Weights of a small transformer language model: MLP 3392 SwiGLU, 7009 steps.
MLP neurons of a small language model. Each row is named by its layer, matrix (gate and up: input weights) and neuron, and shows model dimensions 528-655. Each number is 128 + 32 x the weight over its row's rms, rounded and kept within 0 to 255. A neuron's up and down rows have the sign that makes its largest values positive.
Before each neuron's rows, "fires in" lists the words (lower case) most often at its 100 highest values on Wikipedia text that the model never trained on. A number after a token or word is its count.

fires in: "had" 24, "have" 18, "has" 14, "can" 13, "would" 6, "may" 5
L4.gate807 [155 148 165 152  95 108  71  96 151  70 188  95 100 132  66  66 121 173 162  55 220 131  93 102 134  97 119 127 164  80 189  90 198  83 122 165 108 165 128  88 191 114  90 121 172 136 147 178 118  71 138 154 173  64  78 159 120 126 146  87  88 118 113 146 121  97 113  80 147 132 122 116 113 156 157 109 164 127 126 101 159 123 173  99 188 146  96 141 150 122  96 141 126 121 126 146 163 130 129 128  90 154  93 150 106 133 133 119 138 138 116  91  90 161  97 185  83 178  97 143 147 142 113 116 142 149 134 194]
L4.up807 [101 164 116  93 140 101 129 152  69  74 167 185 137 166 145 162 170 117 131 167 115  82 115 158 189 156 155 106 140 139 152 115  79 101  93 103 137  75 125 137 153 182 163 219 160 143 116  87 158 121 178 144 131 115 175 174  85 133  93 135 195 164 136 119 149 142 178 149 112 154 154 136 126  75 140 157  78 139 127  98 164 105 106 117 163 120 107  99 115 153 133 163 125 112  95 159 118 108  70 167 201 161 111 166 101 189  78 100  87 103 146  96 176 128 169 125  50  99 148 163 116  76 121 128 137 146  89 207]

fires in: "fürstenwalde" 40, "sportgemeinschaft" 7, "de" 7
L4.gate2151 [143 194 159 156 112 123 205 136  84 169 162 171 144  42 134 138 157 111 123 146 162  93 152  81 124  91 117 111  90  71 156 158 172 176  95 134  76 184 121 115 147 112 131 185 164 123 157 167 102 155  97 179 128 174 119 151 124 140 119 117 126 179 113 129 118 150 143 132 167 138 167  73  99 192 111 153 148 169 127 132 148 113 127  23  85 130  79  74 125 108  94 119 171 150 109  56 137 157  47 191 142 150 147 102  34 157 189  88 119 165  96  88 154  70 177 155 160 101 110 133 169 128 124  89 100 150  83 107]
L4.up2151 [172 149 178  90 102 126 126 167  88  62 155 113 128  93 131 159 114  96  87 178 115 169 112 148 153 138 142 107 143 162 134 160 139 113 111 101  94 122 146 137 166 152 189 144  99 159 111  38 103 182 127 127 157 134 137 132 133 117 145 131 102 132  67 144 136 144 161 188 141 159 155 135 158  92 120  74 111 196 148 115 145 114 179 175 147  75 126 119  86 162 156 149 103 132 100 138  93 133 137 120 159 112 114  89  43 118 152  62 119 178 132 107 150 115 129 229  87 158 116 132  77 111  98  86 122  76 139 111]

fires in: "the" 66
L4.gate3040 [124 140 149 118 124 114 125 123 137 126 125 127 113 169 142 135 188 130 163  84  96 124 112 138 130  80  92 111 119  75 170 179 109 150 164 170 115 206 159 107 140  81 144  65 157 131 164 182 132 154  93 104  44  96 125 114 123  94 174 168 109 135 119 107  96 126  78 107 152 139 143 121 125 137 163 177 109 121 150 115  79 110 159 101  88 169  29 148 193 117 140 151 105 133 113  93 132 177 106 131 136 188 125  96 118  94 152 155 149  98 175 131 194 129  79 129 110 145 164 103  93 149 113 101 100 109 140 106]
L4.up3040 [128 215 132 133 147  89 118 137 123 155 175 159 100 177 174 163 145 132  91 173 175 118  97 150 180 191 148 143 101 151 145  92 103  94 110 171 145 159 106  81 155 135 114 163 128 168 148 100 124  93 190 153 126 136 109 125  99 160 151  91 156 135 172 140 131  89 127 142 149 172 118 140 177 127 121 135  97 145 135 159 148 129 150 183 163  89 109 122 123 118 162 128 156 116 113 133  95  97 143 150  93  98  79 141 110  73 152 140 117 128 144  94 154 114 173  77 168 160 130 181 131 152  79 142  90 104 151 150]

fires in: "werner" 15, "fürstenwalde" 14, "brocklehurst" 13, "reiterer" 6, "casella" 4
L4.gate532 [113 146 109 143 104  73 105 193 166  69 108 113 142 171  87  99 151 113 148 150 111 110 137 138 163 151  95  75 109  76 155 160 142 176  88 163 104  94 113 155 182 138 112 141 140  93 116 132 122 110 153 147 105 119 145 126 112  87 100 125 144 153 142  44 116 137 121 180 191  77 108  83 182 136  65 127  90 153 157 126 132 103 155  96  63 155 115 124  60 143 157 170 152 126 127  59 140 101  84 180  73 128 135 124 108  89 106 126 174 135  99 118 129 103 142 149 151 127 175 187 152 138 122 180 150 109  84 123]
L4.up532 [109 153 105 131 111 150 141 162 162 132 125 165 116 135  66 106  75 167 137 141 165 124 154  89 131 109 165  95 128  95 137 157 147 184  91 152 104 109 108 185 158 137 132 133 177 131 149 134 114  99 126 100 154 114 160 102 125  54  76 163 146 157 163  60 100 161 135 177 170 110  70  81 134 140  93 135  64 141 154 104 114  88 155 127 131 124  91 144 116 199 126 151 116 125 169  84 166 120  69 147  99 141 131 113 110  63  90 158 188 156 156 102 137 103 139 189 136 133 186 190 185 126 150 111 229 148 116 156]

fires in: "in" 25, "for" 16, "to" 11, "same" 8, "that" 8, "on" 7
L4.gate138 [ 97  27 131  84 121 156 130 148  68 116 156 186 128  88  70  93  57 160  99  95 109 136  99 123 121  40 149 170 112 112 127 136 145 125 135 166 153 161  76 153 135 139 202  34 192 100 153 165 105  90 102 120  92 102 179  98 130  81 136 167  74 115 131 140 174 136 114 123 145 118 173  97 144 143 165  83 167 138 149  97 130 163 128 138 108 116 114 125 120 121  91 167 134  78 131 153 144 115 101 166 146 189 159 186 122 118 118 114 121 133  87 170 152  99  81 185 137 127 130 157 190 140 116 105 139 182 124 123]
L4.up138 [164  86 144 136  68 233 155  91  41 119 148  81 152  98 103  96  92 165 140 104 131 114 103  75 139 102 139 166 103  82  92 172 115 135 137  91 155 139  89 140 154 113 126  85 124  68 174 194  78 106 101 118 133 138 118 140 138 130 160 148  70 158 175 124 165 177 111 133 173  91 163 123 119 153 110 160 166 143 162 115 123  82 119 116 109 163  88 161  82 102 134  91 124  85 152 170 154 149  65 123 128 185 155 173 125 132 137 131 164 191  96 149 158 104 118 143 134 167 104 123 139 150 149 134 148 124 170 167]

fires in: "there" 35, "two" 8, "city" 4, "of" 4, "it" 4
L4.gate372 [112  84 140 122  87  44 116 136 180 182 171 104 113 124  66 103 166 157 136 112  84 125 113  82  85  83 150  99 114 105  75 121 120 149  78 143 128 216 156 157 152 162 186  99 168 140  98 110 135 116  99 121 127 163 123 175 153  76  74 103 121 135 110  99 149 104 147 147 128 141 124  95 102 165 145 102 142 111  84 127 138 139 118 181 119 143 173 121 146 141  37 110 156 130 130  96  80 132  84 175 146 210 133 161 128 168 116 130  57 217 155 182 158  73 187 128 115  71  90  87 110 153 130 175 185 112 154 155]
L4.up372 [144 156  79  84 138 142  82 118 155 158  74 154 172 186 124 115 124 141 111 117 107 167 120 109 124 115  87  93 133 100 137 182 165  91 154 163 147 157 134 133 104 120 140 129 142 141 159 157 139 117  50 147 117 114 101 179 116 112 162 188 122 157 111 155 136 104 149 158 118 166 130 116 170 132 130 103 124 147 119 135 112 126  93  70 154 133 180 175 104  71 135  97 144 136 151 112 131 104 110 142  66 153 186 148 100 199  88 121 176 128 133 134  89  93  89  90 186 161  65 120 125 125 133 142 117 171 111  98]

fires in: "it" 71, "if" 4
L4.gate2448 [137 152  53 124 108 110 101 195 148 183 146  97  93 118 101  87  38 132 120 118 117  91 177 176 104  47  72 184 115 175 133 116  99 157 144 120 116 172 148 199 162 110 112 131 115  74 148 157 131 161 101 117 182 115 143 116 109  96  97 123 101 146 109  89 151 166 138 168 158 119 102 167 128 132  42 150 164 123 138  91 108 107 138 113  72  95 135 189 149  99 118 201 106 151 180 128  86 130 110 149 118 135 115 115 137 150  82 168 136 131 148 126 142  97 107 125  98 150 192  85 141 146 125 113 123  70 139 111]
L4.up2448 [146 153  86 140 160 127 153  92 127 180 149  91 102 191 110 103 157 130 154 171 117 155 127 136 154 127 132 126 140 124 148 131 175 141 131  83  77 135  95 150 139 143 185 168  99 121  90 187 120 137  83  39 166 129 166 149 126 109 135 111 188 129 110 138  74  76 100 129  64 124 154 176  95  98 153 112 126 116 116 136 103 132 151 112 119 168 174 154  96 115 166  94 167 114 107 122 146 114 146 178 142 114 132 152 127  90 121 129 104 154  78 145 112  78 190 103  72 100 142 135 132 167 169 147 163 151 193 137]

fires in: "as" 24, "while" 10, "although" 8, "time" 6, "originally" 4, "because" 4
L4.gate866 [ 81 116 139 119 160 122  99 150 125 146 136 134 132 123 140 117 130 113 156 110 105 170 137 151  88  88 139 104 109 132  80 137 137 133 122 105 102 122 149 112 142  80 135 184  95 112 147 173  99 113 131  57 124 117 141 131 139 151 120 199 141 155 115 153 132 152 123 147 178 108 108 118 144 108 184  96 145 102  92 182 108 127 183 107  98  87  48 161 111 140 107  94 108 193 131  97 163 152  88 113 169  80 148 107 135 147  95 122 169 120 149 148 200  88 107 148  83 161 131 110  88 147  96 112 131  97 121 123]
L4.up866 [ 97 134 116  93  78 137  94 177  62 185 117 124 153 138 155 165 116 138 124 113  87 114  75 124 137 118 102 160 121 172 225 122 125 144 188  97 155 175 113 175 161  58 136  79  99 138 143 108 158 114  82 119  99 133 117  93 119  93 120 116  97  72  99  86  90 106 126  91 113 133 133 124  84  93 151 161 122 116 143 132 109 148 182 192 130 185 115 152 126 121 152 179 116  84 161 192  47 175 114 136  80 165 163 110 124 177 189 130  72 130 122 102  88 105  86 151  58 169 140 141  67 134 181 126 137 139 111  67]

fires in: "those" 20, "if" 8, "individuals" 7, "people" 6, "women" 5, "patient" 4
L4.gate1801 [151  97 132 141 162 161 156 152  87 135 125 113 112 139 124 124  98 124 179  63 131  86 162 151 133 112  95 199 189  88 207 172 160 189 130 154  92 146 154 116 146 106 176  89 127 126 169 155 142 153 122 144  99 141  98 149 104 105 119 170 146 102 131 121  94 237  84 126  83 142 175 132 165 112 189 152 175 117 116 171  83 155 143  64 137 129 114 115 183  90 153 127 158 147 123 156 174 135 160 143 133 120 171 177 116 149 122 112 112  70 108 120 115 109 165 157 117 102 123 160 137 147 117 143 126 114  87  84]
L4.up1801 [141  98 144  99 126 104 158 168 180 167 172 170 121 135  96  80 114 132  84 109 162 192  76 133 118 160 100 158 153  89 162 138 106 121 178 140 195 155 106 147  73  58 153 120 111  72  77 168 137 144 107  81 150 129 115  47 127 127 141 159  89 137 161 135  91  83 174 170 153  85 121 171 140  92 132 170 161  87 208  85 140 154 178  91  89 130 126 114 111 145 119 189 110 117 142 141 152 141  98 124 116  98 119 103 131 147 143 142 123 104 169  81 127  86  51 103 135  79 140 134  99 118 168 101 139 135 138  91]

fires in: "have" 16, "got" 15, "ve" 12, "has" 11, "having" 10, "given" 7
L4.gate2745 [149 174 114 130 115 114 134 121 125 104 175 102  85 115 127 119 175 134 166  84 150 168  81 135  99 120 126 137  99 110 106  90 200 166 122 141 110 170 170  86 126 129 152 150 148 115 139 107 138 165  87 100 163 167 138 206 161  99 108 138  92 170 109  86 135 172 100 165  78 132 123 187 136  80 154  92 131 111 131 115 170 100 117  69 184 120 130 117 175 159 114 120 184 122 114 157 192 122  38 164  65 109 135  74 103 148 112 209 112  85 130  98 137  78 112 143 140 127  97 156 140 142 129  99  75 156 140 180]
L4.up2745 [ 93 135 125  53 112 115  87 190 179 105 122  92 185  85 162 104 162 111 161 131 112 180  74  29 149 168 117  81 130 159 129 112 135  82 165 145 110 161 110 156 113 224 148 157 110  96 131 156 165  76 181  97 182 124 132 169  89 118 128 163 137 199 122  97 117 155 156 102 133 140 110 118 156 177 181 154 201 147 161 108 121  91 117 147 152 169  83  56 106  90 138 225 171 140 143 106 114 111 136 157 108 173 159 164 137 113 137 160  64 116 141  79 147 151 139 157  80 114  76 154  62 130  98 156 144 146  71 145]

fires in: "while" 16, "because" 11, "so" 9, "when" 9, "as" 7, "if" 5
L4.gate1869 [145 108 119 144 135 124 113 138 120 124 187 131 120 116 143 126  76 150 148 101 156 148 137 105  88  61 117 152 150 157 156 103 129 160  64 172  93 205 130 116 172  76 136 146 133 133 136  93  89  93 134 159 181  90 111 152  75 142 170 131  61  86 131 175 158 120  96 123 174 140  95 111 119  89 191 159 155 166 127 114 118 212 144 146 134 120  65 148  88 154 146 159  79  90 139 223 207  78 117 102  43 137 163 119  57 116 104 120 108 136 121  96 105 160 104 102 136  93 132 124  95  99  80  99  63 142 162 177]
L4.up1869 [161 136 109 179 148 132  89 108  89 118 168 124 149  92 155  91 103 102 102 125 172 106 117  95 138 166 141 105 124 158 147 158  72 139 132  95 108 122 155 111 136 116 150 179 128 124 152  60 129 150 177  91 172  87 153 195 112 124 131 119 138  89 116  79 127 107  93  93 171 227  83 115 112 189  89 187 164 157 131 137 155  70 141 214 178 102  82 183 146  96 157 151 118  86 140 163 121 150 159 204 102 153 110 120 104 130 126 145 139 110 147 112 117 143  96 135 118 146 134 161  71 109  78 124 118  78 108 194]

fires in: "as" 26, "name" 14, "known" 7, "called" 6, "renamed" 5, "up" 4
L4.gate189 [132 109 107 182 161  90 129 177 138 137 173 139 138 123 105 113 192 126 140 104 138 148  65 165 102 121 118 132 137 117 110 114 137 112 109 135 127 129 179 113 181  77 109 122 164  90  92  94  75 128 149 179 126 171  89 174 117 153 147 133 126 180 106 151 127 186 126 120 129 122 160 136 129 122 144 107 150 150 100 100 156 116 115  84 128 166  77 144 133 113 159 119  93 122 163 131 144 128 119 116 166 141  75 122 115  92 103  22 253 150 101 205 134 167 105 171 146 154  93 117 121 147 124 135 137 120 123 176]
L4.up189 [134 135 115 154 167 121 130 153 128  68  91 115 127 154 143 113 162  62 112 162 153  98  83 140 121 128 186 124 116 134 190 133  94  94 131 125 190 128 144 157 155 136 164 114  99 110 165 162 124 170 147 194  92 122 208 126 167 107 108 151 153 150 135 115 103 141  91 147  98 128 149 111  97 148 126 176 105 129 144 178 162 138 169 105 101 211  86 166  97 124 187  65  66 103 143 137 207 115 123 125 153 170  41  81 130 176 123 151 112 102 144 124 122 133  80 177 144 124 129  97 119 112 153  73 120  47 140 129]